config.yaml
num_hidden_layers: 9
hidden_size: 704
num_attention_heads: 11
num_key_value_heads: 11
head_dim: 64
intermediate_size: 2816
vocab_size: 45258
hidden_act: "tanh_gelu"
norm: "layernorm"
norm_place: "pre"
norm_eps: 1e-05
positions: "learned"
qk_norm: false
attn_scale: 0.125
bias: "all"
tie_word_embeddings: true
parallel_block: false
extras: ["capped logits"]
init: "normal"
init_std_qkv: 0.0262
init_std_o: 0.00618
init_std_up: 0.0262
init_std_down: 0.00618
optimizer: "muon_variant"
learning_rate: 0.0081
lr_mult_o: 2.0
beta1: 0.93
lr_head: 0.0112
max_grad_norm: 0.5
warmup_steps: 200
schedule: "cos"
final_lr_fraction: 0.1
batch_tokens: 131072
max_seq_len: 1024
doc_mask: true
train_tokens: 1025000000
max_steps: 7821
dataset: "wikipedia_en"
MLP neurons of a small language model. Each row is named by its layer, matrix (up: input weights; down: output weights) and neuron, and shows model dimensions 512-639. Each number is 500 + 50 x the weight over its row's rms, rounded and kept within 0 to 999. Numbers have three digits each.
Before each neuron's rows, "fires before" lists the tokens most often just after its 100 highest values on Wikipedia text that the model never trained on; "fires on" lists the tokens most often at its 100 highest values on Wikipedia text that the model never trained on. A number after a token or word is its count.

fires before: "\n" 41, " |" 18, " 1" 9, " 0" 8, " 2" 5
fires on: " |" 82
L3.up782:485477500501528522428492486506505561488424478449500558533481502517512551489483422579546503462396515519500519484549453462586474515493414504509505493580500488563485516417528521521392540477564500582490435534559494598526539472486510527481423554493519520494478451409495489487498425456535519589576469412456497455528420569430551527472481574472469544494443619518489443504495541451522531508426
L3.down782:536581454462587534523508500511525486478422424552606460590567558473434559474491476509410437591509467474496450435459559429587532516491568431581442513460498464490414453467459437591478466525553425554562490454538501527535515563457536500417478552465471416452468418458497506467512473508517464509526556526538508561419468508557467444498513501543508591585545572450510517466455446575454434496487

fires before: "\n" 41, " |" 11, " " 5, " by" 5
fires on: " |" 60, " " 6
L3.up270:475469556543438544526537570606485539525533426571524521538477353503545518568565493554447568553427518420524548404519575487517430579588456456484519489475500446505536489476443437572460503488544555425546461507493449599574402592525450552450482479447601576517495508523485454469563497534520461506447551413477539474565548482471502540532545424513546470454498400492546504530434559474486453496494
L3.down270:517617510470524557549464438472508487602484504482499574517489543540461550493411466475463490469448459563489459464515493504543440447480439468500367478506525440564522423539446457460544436519511490451487513486513478470573493548505444469571452553546537544484487424565437519529510605546553525544468407483423503596495537611523466520468548544492481554488610487461488479514428547471532544487459

fires before: " |" 58, " 2\"" 5, " 0" 5, " 6" 4, "i" 4, " No" 4
fires on: " |" 20, " 0" 17, " No" 12, " Yes" 12, " +" 12, "ix" 4
L3.up753:361519495507473566544445561477542529623547541452522516491512399461468556448536441633462545454532520484586484502563439505415468491493489437447514471568458412626454550415555504472568453461530579546446425505571514476555530519545628472491513553475460542486538471497502473466477553418486502514468489528488555456464586462451563548470458491488493529547415427477453482509491500465463455490467
L3.down753:535543480480475570512506435536584496512499534528516554526481439524561500586552430531570501563471541501597556564479487528492530547515495465467582535498468590468589587448526503491472493495487470584494513409504450529495528486514488540437545486561504526460447434459515520505556385434506484562481505481515481466567542471426508475499431552503565445476460568570502533529600461578521460519473

fires before: " " 43, "\n" 20, " Swing" 11
fires on: " |" 78
L3.up1541:529446542607423552468501507560536507541531549570578547588446511567425556556510562510369500512544462396528461497487444503511482569532559465534508529544499453442518541435569435546458465545466514490505544429534543457553492511515491436552504516476527480460551430505532571527559430516422598468527488475475492477518561527460516371481441537484474446533451475486491477539554531520507565523510
L3.down1541:476536531445519492400443467469444539512429439469496463481524487512510457520430480467478533555364573400472524550483471455385552385505515540513574545564542512584456508450453493428455443479487454522498516528554521500523626587498452473500548477422477443474521554512518505397577452539553415579477547520456454489496544457409511508540563502450481542406550487463505489582562488426469378503450

fires before: "\n" 44, "The" 11, "-" 4, "===" 4
fires on: "\n" 88, " |" 7
L3.up153:496432570478599554496505561407475444461509458432547619504511395568463503544491456405437604476534460475529537486489490517517559468391546483473387453567534525460543479453506515546433544518532427579565589471450461488529416570504537568549450401426491456470494418412472530526558596517438579587474454495562526484618628520501452538490422494517506538480524518450510504445489532418507567441550
L3.down153:481594555453471436481488479482593531419632487538469521513476549541541475489499468470394555509451497474571509592445457486494534340470524489396534462563515504589418510553537484539527472464517461524486540507546442509519580445475569567492510476470456586422516573504505582503519413524580436542448472485607522604548515561458594580492438474543496580461451455672486581575472459450478585468482

fires before: " |" 48, "\n" 20, "|" 18, " 0" 4
fires on: "\n" 39, " " 29, " —" 13, " |" 13
L3.up1153:522478410496443505464479528568448561497536471562482443508516497544467510587487460515467559463507568488572541525492449576439395501520464485567478546465450510528605460500498554529386502503517549566505540549611578469539537435555498544462521513502498557561565461421431537443479431511390525504516433471406496457541545480513485500511512431560443524489472553535507453504524475547479543459406
L3.down1153:574454598530528440510450433511502496479481433521595566506549509483473403382548577527514452579496543578505536474553514521507444407540467513592450432596425493478402486555451502513480446447457484507530507491486486475536456509463494522492487542443543558548607546475485450484483547486450510542488494443474511450565377506415484476492517499525418417561511517418520436512577443567561462517537

fires before: " |" 80, " 0" 8
fires on: " 0" 39, " |" 16, " 2" 8, " 1" 5, " 14" 4, " 3" 4
L3.up965:462482503600393452564461595453600498543498453462574607465571521447551468488527477435532428499509531521490484599491515443559480495540571538446546481475512606534436465479509495474546543517535568453431487426475486565442548491392524461477572511461467490496574541599425487591494510480498490512433571431485562510503402488525487447613544575446500423477544444494503522467481537452473534474518
L3.down965:580481431517486627475489494467521535631456557417508441439438465587511502572629514430492568559447477472522469537546566410492452486452371445517508503608587539551440508524475509564540490634415436550461437497488577581516555390524587472557465509578435527436549547539623506600448463541454491464576402553531529560498543437448513541499449434401503479521509417472563489559572544481460525484522

fires before: " |" 75
fires on: " " 75, "," 9
L3.up2696:434525530526469513479440572546514512471514484504506491494446499471477479518567546376493429501463487516488618464531402447527471492449543566522590558410481575505560555523539492511494465421549505548529428490511454513487508543517522485539578423464495493507502470488522478539497482509451476525482496545476412530500457425580551442446593462529540464515505469535472443514612452501519460522473
L3.down2696:595478441449493419487508530523544547413560527504524501470520453553527460551456473390440477487482556523521523508443530454551542521528490452487493448489514416550558529514538551510547561457514521415499481461499479466604423481524450434459560570498399444444447492460452401481489505476544610550506522466451523537449505543460527492533545561490414549535528584512528589456445515528488516600457

fires before: " |" 30, " %" 21, " ±%" 10
fires on: " |" 41, " " 12, ";" 4
L3.up57:562471438520561438630584516463502394511444405470463402521494397532496472507577510405505501432418539586517530565472454479484521495514410598476494589473536460493483440469519535531486446571500522449548498486531483545406561468583530608455529485522554512453575470439570490554448479546526430504499427534509527513447522444492464453550513444417519469548534440449540581416678497594514433455549
L3.down57:421471466484520398663566569566544535466448564448439488572499514561479440572495497522557526481463576495511402451518496521466511486428576463472504597533579403564510523496509506613498565589514516547477481543540476466567498498525538374460494412524501528474565562582478555552438468452518520476521457483478474504508444528478464529523488474371507549498525494553497548624595491503579398594566

fires before: "\n" 26, " 0" 12, " " 8, " 1" 6, " —" 5, " Swing" 5
fires on: " |" 72, " wrote" 4
L3.up2127:447564450480442475547527476564421489561566466549529397453534493569531429493418433513457494448450503507572477518517396579587508540503522540504511444535488418564641554497541494565462491481532551555422579515473555576505525530523482394488498502425521574574443565544432454589469486517576436501528519433497447515524440524541515491429486548463488582508536518413442474540382537481524474551614
L3.down2127:494463523496516520465574539541499452522545460446493451548524430499381460541592500498592480513487517530428584487498505460451431535564510566503482541438530582423464507507510510447413488481428542543562587521522461420471452424518544483578562576476406486417439476496406493576524546464514560490412510547457489485558513535512451563620535489507543439480494530463449514534551527487372534511565

fires before: " " 25, " Swing" 11, " Republican" 7, " Liberal" 6, "\n" 5, " Independent" 4
fires on: " |" 97
L3.up2256:488436505509591509520487477520519552532580411571481529474574533532424556503433457590511537487509556492475524480500506453459455474542536540546395468508549533549499446469454563522498514552481518450496511578495532508445528545452486483507430500433532451507449487468416537425552479515615468493515523576463485579449614496504492557460473555450513429423514503456432443511489519527577439540588
L3.down2256:493473465435489454466562517483507507561535555453471582461471586539514478445552510427488473524436525527438520479444493505509480631532537467481506655509527520509506545522424511504482429491385542560469531465555531546433462488571470512584551560567455396500520367507469470454450449483494495526538483535509584493489511527579473483546489455496439495535497517470489571492547567566446392587581

fires before: " 0" 42, " |" 6, " " 5, " 3" 4, " —" 4
fires on: " |" 73, " the" 5
L3.up748:633519484421477497518609516509499530445486441464534548530443580443400576544488567528520495527423524466476440502511549448623411438563422548481569520490481472540555408456536395469452608543359464546496445483504392539476628460554505541604528494515501523493475437562497508556361537465528495444516455512538490459475536387472542544468522469519583477590546428512514449430514513536590482439507
L3.down748:464505669588541506527511478561445459506444514472553478444486497554587498525543469522567551521473502493443526523541401468507512509493519588532440595494500406536554541491497474563601485475561551582514491504449484505538511557523493516516454560535623403467544493467500560436535472495492420457537570452513511541518479555499593453486508566455398559565529483477474458557473512549494460599426

fires before: "|" 56, "\n" 20, "-" 7
fires on: "\n" 91, " |" 7
L3.up1440:512397467555440534502550534543477433516558405444480544527431510500465466472627410605467546474467435476553533519460461434483460416478539437505445468520507543484428520468566480485455407493515530506521495406514458465444469413510515488540526522432478508527460451474440578486485559549555556493415485539486615459531583481539540455481433469610494506619482504554544520399436551483439538406439
L3.down1440:456418457506482471486534472513592339417399479555632439440500454393494468526473498575528585555537537557494493492504527476470421409611543465561564502511480574473484490521463424572559497532584432474472549460523485445527558505497499457444380509493612519529558518465521517510467567520530473500541543472493489481474488434534514471542411488544530475484576511604590509401452530564491489458557

fires before: "|" 40, "-" 22, "\n" 5
fires on: "\n" 70, " Additionally," 4
L3.up826:427550495477546403542577561469554458459441409531430533468378527432624463492481601465476430486457508464507525523516535499487538499541565573467410423520397585467580496468422545511475565532585507554543598500582480493559550435490466481435474471454453453476434492453526485517480507454501448450524520466432494516417419516429514464565548484474526490498456423537456518467439468482455469471549
L3.down826:519475493457546399468477504434449532424560566497486541513482517485461441470590536484416507464558539539505539517488529455459489469550514406483548528564566516517474570503500495482547516496446500506448506534481505440476477534576521514470570474583508455491436558528562438480528547469397481514533462478506483460531490468474538494447498454437585547533477522423521627586586609497515575465470

fires before: "\n" 41, " " 16, " 1" 6, " Total" 4, " 0" 4, " |" 4
fires on: " |" 93
L3.up2287:555522421434614523545468499440598506486510412427604521479511397513480584518455563532509502516430514551557547585515504487558515570495469435530427484504476472558480472566464594517475586601518509489493437514494470504533443471457391574475401433494477528473496350465512461474570514478498524568464418440520462507503424475548484536554572511418504502474543550463468458487573435527455473501535
L3.down2287:531514457503535429562451531394415543492572487620520556597461468537443505550451559514545554511565490544474533484503588489518584421470506496505485387418451535486457540531477509517427484510495422498507552560484466397413482497508537440507556448474484519564528443590503536431494484563601456463419557521422531573507541512448562540491472442508517460544485552434451517540437439471544597442506

fires before: "|" 63, "\n" 20
fires on: "\n" 71, " |" 23, "\"" 4
L3.up2715:444590622406490444486583521528375537495426542494519480472484500542474544512455500422444437454528558447480446531512529601517516453572464453535457430432510482532570493497497511578521507527530454455532545504539581513496451406500497506454442430470482511449417493460579484469562449602452503512447511510570435512431540462404620467449489506509466544515469545461498540522458493504523522498489
L3.down2715:397529515439544533499535467492477535449489528558365533552464549498455482480515594424490624506434494540606536534461486475467578484475553440483484531544515576513515488528499517430553476562532390510528536545468441512502477518443591522505544517556534616459556520565479576490481480487554513378421417501462582468577514451519553537488480494418417486485443502427410492497514500566471710411557

fires before: "\n" 37, " |" 27, " 0" 7, " 1" 5, " 2" 4
fires on: " |" 73, " 2" 6
L3.up339:544518596459536533509535456513480534531428465424504572555440553442429555529462503536444463496474489580481448531545560573539472450558559477501480451507568421490601448463490506470506569487480526501494495405512461549431442466539517521566442494464428517393457400460471513454515453436445500517456538510404494495555458458489494425464462607534487531583491523429529479494433512485516530531378
L3.down339:508474494453559557463503536488489517503509458507518502529428597447435545523431513457504438424560522494550568485471507458494556450453512520545461469495455450487465467607457478477449535620507472503465610408472478507477485525445506532447536523423491515491468445469418530502481572542552492464451564454483439438488536365537576563529508472506504515576576628411490459537494508491473419545454

fires before: "\n" 26, "-" 12, "|" 8, "The" 5, " and" 4
fires on: "\n" 67
L3.up468:450403453618478550449474562541514462509445521481470514515525443505612507539557403478566554527542597572570486493545471517544438555499420504481456525438482508516562534489558483588528567424481460523484539502469565462557601419560505479505424520429533512548529460418507528613552448489441592407469528442573506500518490504508487535488536521492423554488498564513592558438534433498480534441486
L3.down468:520544567592468381529506441493557510499543496508536517464428487477404459436515561502557505436497499382504585550551441473501609531493491491625500533459550503419511540547526465452490504496446544518540508516596503445444514465510470456533480531539449536488464555512522557431484569513548511556455581461505471533471479481458464479479477490503574492518518493497541500471570535494493470592418

fires before: "|" 31, "\n" 19, "-" 6, " " 6, " Set" 5, " 0" 4
fires on: "\n" 63, " |" 31, " and" 4
L3.up1494:497387463588471531510462505513478491496440468580518515511398489571514517455450450497499506540487524548543466497608495444593427473490593420482455529549505553448441556506514493492551447477559381513542450554549481527510491481533530542426604553523567474532445497488481534541617466433487559576561435442521482514444470533473426471523510475524485575503468515412471432527526525501524479401527
L3.down1494:559518493610536440471510563539454465560529485478491523482541459493502433571506525465488476449553592474462500456472404558420572466486476528536557473551465556473493500477419515475482510495530550529466579402483551443551468511600546539601420461477487476531499528393427506393498553506474491481380495459440568483346445544568553568498505557525499510398545431494533542460520439458493615426542

fires before: "|" 56, " |" 30, " 0" 5
fires on: "\n" 57, " |" 11, " " 10, " 0" 9
L3.up2274:448463425437484490460535512553519496515508503474513445563483541503495476463614521630461532512487507512465452476492544489566460503469501470492499461501479480544448520496527545401467443522598544570500580474574473591438474457550538414583524565462496496476502438454418534428567492403562393520431454514455604532548444466522543562479502477484458598521505519534517506527538506574415625544471
L3.down2274:504453429524542588518435545512555488508334466523524488459584463489513546536479528473575519434575555507468516554417586572509510502533466539474552563500500416489547536514398508684463476504448557418525456470364543482524473535553457472487404461485477448460519482548523498561501545430417558652516488419401464556451470471410496376507493477510497509512471511549547550443448587500573495474576

fires before: "\n" 33, " " 11, " Total" 5, " Goals" 4
fires on: " |" 83, "\n" 6
L3.up2558:516420487357576559613525472445487488400459445530471568499482573436440424531473485443485458525478504571473469530512446531589422451444503481571505422524558494500510473474458526529482467452523478498531567509463514514438463488510574413545514568512495450632444470563598501493573494500504495516481432432493423552485512452425541533422461515541498527502489537521510479371489531451524491508496
L3.down2558:474574609510501540559488585556453466533567427466461555525501367520494581503525488537512459505437560505504542534561487525560532468427478546556500582476519418479480441551537592518538524460495548453557573435438513433443573494542581555532435542476490596521486565538535433499450414462512506503490510530443467493471480436417628395478488462510594531362468493493532471486516457418457501477476

fires before: " |" 54, " a" 9, " the" 4
fires on: " 1" 12, " Apps" 11, " as" 10, " " 10, " in" 9, " 2" 8
L3.up613:538482553469464488597514464518462480460540429506539510536513530482517382562412441546526539471466551445475596629571502532537512436460523559486499484486447497507445516468430495450533509484446513532551470461468432398501459418566509622464519512505505464461482453529437418565465464507563512444466531466435566490514553449436540464465517405415520552476500528420501488460541567549477522512527
L3.down613:523463472522581514584560541473509482565432533505538420487481405605482474551535482525540461504590536510505469454521536464447452515406503497589477448613484537511519436500431493569500600517522514450479491559605602556490470529563546537471432490536510478564517456590426503471504533495450556466413455507571534531531552597550511534468469560531503532554585440506517455502427427478512435417581

fires before: " |" 89, " in" 5
fires on: " 0" 45, " —" 17, " Total" 7, " 1" 4, " " 4
L3.up2633:486500448548451447534505498585459529503508472464542472564516512470581529457589487369533484385469531514431562519544520514488469489445457419376481561420495400542418533507561459499463508457522519407584555591603593550478515426569571569596522448480447468550483501514428501536553474504507506502622506434477407458474511493595564513408469445492555504486542504429442460529563497483461526473464
L3.down2633:525466467478444475535453614397561487530518472487446541490382413461528466433471443467456436535556425509435433434412521536495564504549513502485566483588470551461437482435496495580509421498432487422531486443588488562468597528529498507558517464440504609385599483484501586537511511491537507462463508455454543510519505609492498565524467528461565508464520465485622493544476526516443426443455

fires before: " |" 33, "|" 9, "\n" 8, "|---|---|---|---|---|" 7, " " 6
fires on: "\n" 30, " Votes" 24, " |" 8, "|" 7, " of" 6
L3.up2153:438427604631448524482437583477459475502526510451534495596511481375560438542521404574500438377500507599470504565381536498513520588500485466551481475614513438539491514492622385425513463473482500439483538506476457516455488537490561526438420475462566494499457400436589460571529444451530564562495472567470405354589437372364470491446517502541488428512532536528452548432584555520483470496509
L3.down2153:447489451493512440462503438532500528509581545547451454492478610456394562470571520375518456583501441475545554525449523528620526521508462491411466455616523450472492583491541522502536525608562524588516533468474543505409467532512575485377566446556522551472500446444486595497517620501599401471435616440538475588421492492546582573489471541596477521535467415587484542499546534485527494468560

fires before: " |" 36, " 0" 12, " 2" 6, " 3" 6, "\n" 4, " Honda" 4
fires on: " |" 57, " 0" 15, ".8)" 4
L3.up2735:468484480504512465506596558484492567483595431442536632512428562466460457615499521487479477499571500440569431491448448493507558417466526478556514447568486544447385489515521491571581562435469599430548483470501525577464535485485459501515532491546423507480429608520486498460426440539453566473401520462511519497520540435499584443394501485543488539524538465484485426474519468407492504494444
L3.down2735:465454532581356483447496498531474561514448479442606572560377570495537369403549549616611455511543499449507408418594464438507591518410445485537672579476462458506581533525406441448499442590478508515474592527585493542498586522592512549504476522561491550467541456419440479453568476594463560556479448524507482546477469518517493468591484510502517488476480551595445402489499544568527457526520

fires before: " |" 76, "\n" 6, " m" 6
fires on: " 0" 30, " 1" 11, " |" 7, " 2" 5, " " 4, " 5" 4
L3.up164:487543435532462478480537540575566381517412519432510540533471446520495521386552553622529484472445402514475526448530527511467498523559486478544468496460471499476500524398505416437430512491551563402542531515455553555529447478485467430425513518502424448508413530442500656593542514509482498580443526433475562538478381475453530506460495487445405495443437527462606493532443491587553441574550
L3.down164:552455523513449537430513485493461565575558523483544467515585528510467492470517499454502479529560467410468450489425519441459457503500524414496523564457470555470568487481398468547482589517431457489434533469532453496611582540441396588536445539504535515508520548510502499466582535470439494487507440437542479572543500556493532513464471603567480521559533482493533457471502511551445522468432

fires before: " |" 53
fires on: " " 53, " largest" 5, " top" 5
L3.up2193:511525456480513498530513464471513595528534464433450526552459516498513395530508479498508519482554546469543563497465581582477505572492538458451513571581498523575507495433493480498493531510581449496523426599541471436514489489533468446515477538465612500429447513541501562515496444535555619596511574374604502539512519530519474587560561507482521556579633489456414461506453504553534482584478
L3.down2193:480557424482423381501516497560447604460487479529570465400530459507488566461460534404502546488498579475553469504458527414468444388508444549545482403434444530422432512508519596492527505518450531436502495441476464415489483464503549484640507472470439437499539550464435533507487488491413491458516528644420511472577499481425473493455440483553512475517505515471472456503532526502428459470477

fires before: "\n" 30, " " 10, " Votes" 7, " |" 5, " Candidate" 5, "|---|---|---|---|---|" 4
fires on: " |" 37, " of" 8, "|---|---|---|---|---|" 7, "|---|---|---|---|---|---|" 7, "|---|---|---|---|" 5, "\n" 5
L3.up533:496394510448534477485534508486429594513471481493499545504489442461472471496565500508610482500445630534404529542542498592533439476515508477552614427550571546464494529539574468605441451404495513511510512526510576474424509440501467523491478525554425519495503512550494507535464563482471619487508436577507523543494532435449420564517516534515490480625474540587532461576545536485538486522452
L3.down533:586479569529532492480545450407464494548519492512522558457545509508492512453493393523532460503581420526486426511609534514499524518514420506512463505547411437531532517451440524455521463564434495513527526321513482575488400466509502526438521492447506523476555481485643460487549398499476386469498585474467557506450496591498526474517559465396437558406452569542491549401552465436444485539551

fires before: " |" 65
fires on: " 0" 35, " to" 8, " of" 5, " for" 4, " 2" 4
L3.up1906:517483505517519535619511515522469464545625507501565487429496366512483573560460522529472469458459528454464430499511510473448400487411512580511426517504441416409455506452481415534534475451398525432476487479463483602587451577535544427491509530474570500519442467355501548419497538560468641409412558545500463417582483487502567557507455471514453569456449526530502545571528592557605496420612
L3.down1906:628485579510549489532439503492536531479395535406447531523572575480475418551416456452436525491521554446461459469494519554448558609508540455535432440450433586456540545394485506481494491511530510448501594477562546471465463570477423493508462602554454506567520508509532430521523535360538439582597572451403605507464454494589520442460464538550505440412512483570589439457564463447446551473433

fires before: "\n" 31, " " 22, " Swing" 10
fires on: " |" 57, "\n" 16, "|" 14
L3.up1479:559476499348439523578548544537543554471471480565516446521584470486518467377458541536479555494484490585476576448489559414534567434424444500559456499540604614481541558371551522482440462500471534504518511567525508425513473527560435523502476544520502457469472530545422437436542575465510488509582531491460539546456489532507536533457428473461495499469452524485419540428536471538528482481601
L3.down1479:447512499482485527455412505530395449439507537425486471487473511504458533477495532467457558467434495358504546605567397463497539468487511557502525548487588453439560499424428496505484493498499522490500464443567541495573537516544520466475437547566431519438560466486465572562513507499488488472554483517534522487585503547470515472558456500552502517429489535559512434483633518498565427434529

fires before: "\n" 33, " |" 30, " 0" 9, " 1" 5, " 2" 4
fires on: " |" 69, " 7" 4, " 1" 4
L3.up4:493486469357533558457453515559505563475476395472527496617570496418545467486417507576503566503509520527531531522556547470565456497489454380573496345422517424528531574466492425567539498556509496526522434452564490522467513472482533481519482579414509543542441541501539504553478531462540463527525512461445543489526473397490495483407586551530552601544527563460512492564477456524450563460545
L3.down4:544538489502621523478519440475496569499455470487538460500461563479479482590494554359504571562458543554511553477446534450492480487540506480501452490592459480585495421579442461442398502605462443475543473502505456409385432551485569510472501470493437548486439550412490487536493565428532461423478523430579464520571480471478490445582509451530472520568494461510455437544495465428429588557460

fires before: "\n" 22, "|" 22, " " 8, " |" 5
fires on: " |" 39, "\n" 33, "|" 12, " of" 4
L3.up655:533426519538593575505527533494482464431521463499529540437491489618465570498480655453508495479477549463484561514499558524455514486413369541484404521539518553431580583470448409464395529523583521535525431508457451469445448558414526471519401485443416577467458508500614556499527494493473589484508538591532578500531465436421517474530570481447491504562528517490499478489493446481560486474544
L3.down655:512476555533441491511476550522463499502490563534517486556502422471484427513622386554505586604473558548474506503544360562531621406429527514517525501504458516563467495504548542482534503475452517484400496530506483591529545504634578625570493463556489503537561524488527588446520432487613552470463403484488505499403536432535396594523505502499493546429540484474456409532544493520462580559482

fires before: "|" 41, " |" 33
fires on: "\n" 44, " 0" 21
L3.up221:480616506485496380550579560571483505606509569542566570521426433481551493544582435479586486408570516528471492414451517567543488498536520557480583460464468479529526508463503470442547541503453440501489479453534588605500503502592477455577513527467577572516455481431483531602553466498443503494476548515413421567519476525575434514497502494491515534582326475527463478500397548513489483514449
L3.down221:432500417510362523586477511484499486557554509585465419458451566519587538478601555538508527567489455430563452589442523551497570534564534362455484554469501441430449555434438488464515482436431601475467573432499461514524532536468427470482447450488457381478534538504520488534440499606538477528494430442489431472512523486497444487496473523504488465485471426567620507487477513501533597463417

fires before: " 1" 20, " 0" 11, " 2" 8, " 3" 4, " 9" 4, "23" 4
fires on: " |" 69, "×" 12, " or" 5, "/" 4
L3.up516:502547521593538595539538400421476509465501569492460463477503523453410513524497556417503432518500509470514542559474499544492508441517484432484521506465442505538547520512511526497534495562464482495593561563570526520461551525515558440569583560593468402599513480464552465556508441533530444470574371544442518490475438501402459597482483515474441547437635528600505467409497530476441482575499
L3.down516:514482492501573503595529506537524486475409473515472412535573517523514489465368448506487508510542497540409410523552483525438545585542493541499554530445493380544432452413564492541512520550549435504532549564526460503482486496471413570521471485441563519506454479447486546532639511559512529453437532549522504572543448498494453494523573485516534563556533533489573462524550518506443502455555

fires before: "\n" 50, " |" 18, "|" 7, " " 4
fires on: " |" 73, "\n" 8
L3.up2579:551567435456580561496557440528514498525402417494524458535453537475481570454527494516384447508404536454512504438549544568588488489493524384541491457606480468531497472505441468484358467562582540582481529467480496524518496531520523536454488457571487485413506506494533509478518488500466491595480540506448504506579417531467559441473487458503546629534497584468488535513464508549481494507507
L3.down2579:497484571508532560570494496459483442402488520550398459516480599472558497588524522427511502538537521542489532456524549520395457484566523540529488549492522534461541595492540473467554461556436496435584603486511463332450490545590522502500578592581541509579512569571392470451469597563456526451487450462598472413436437435510476474558492459559478511520512463497433495454470417426568444496433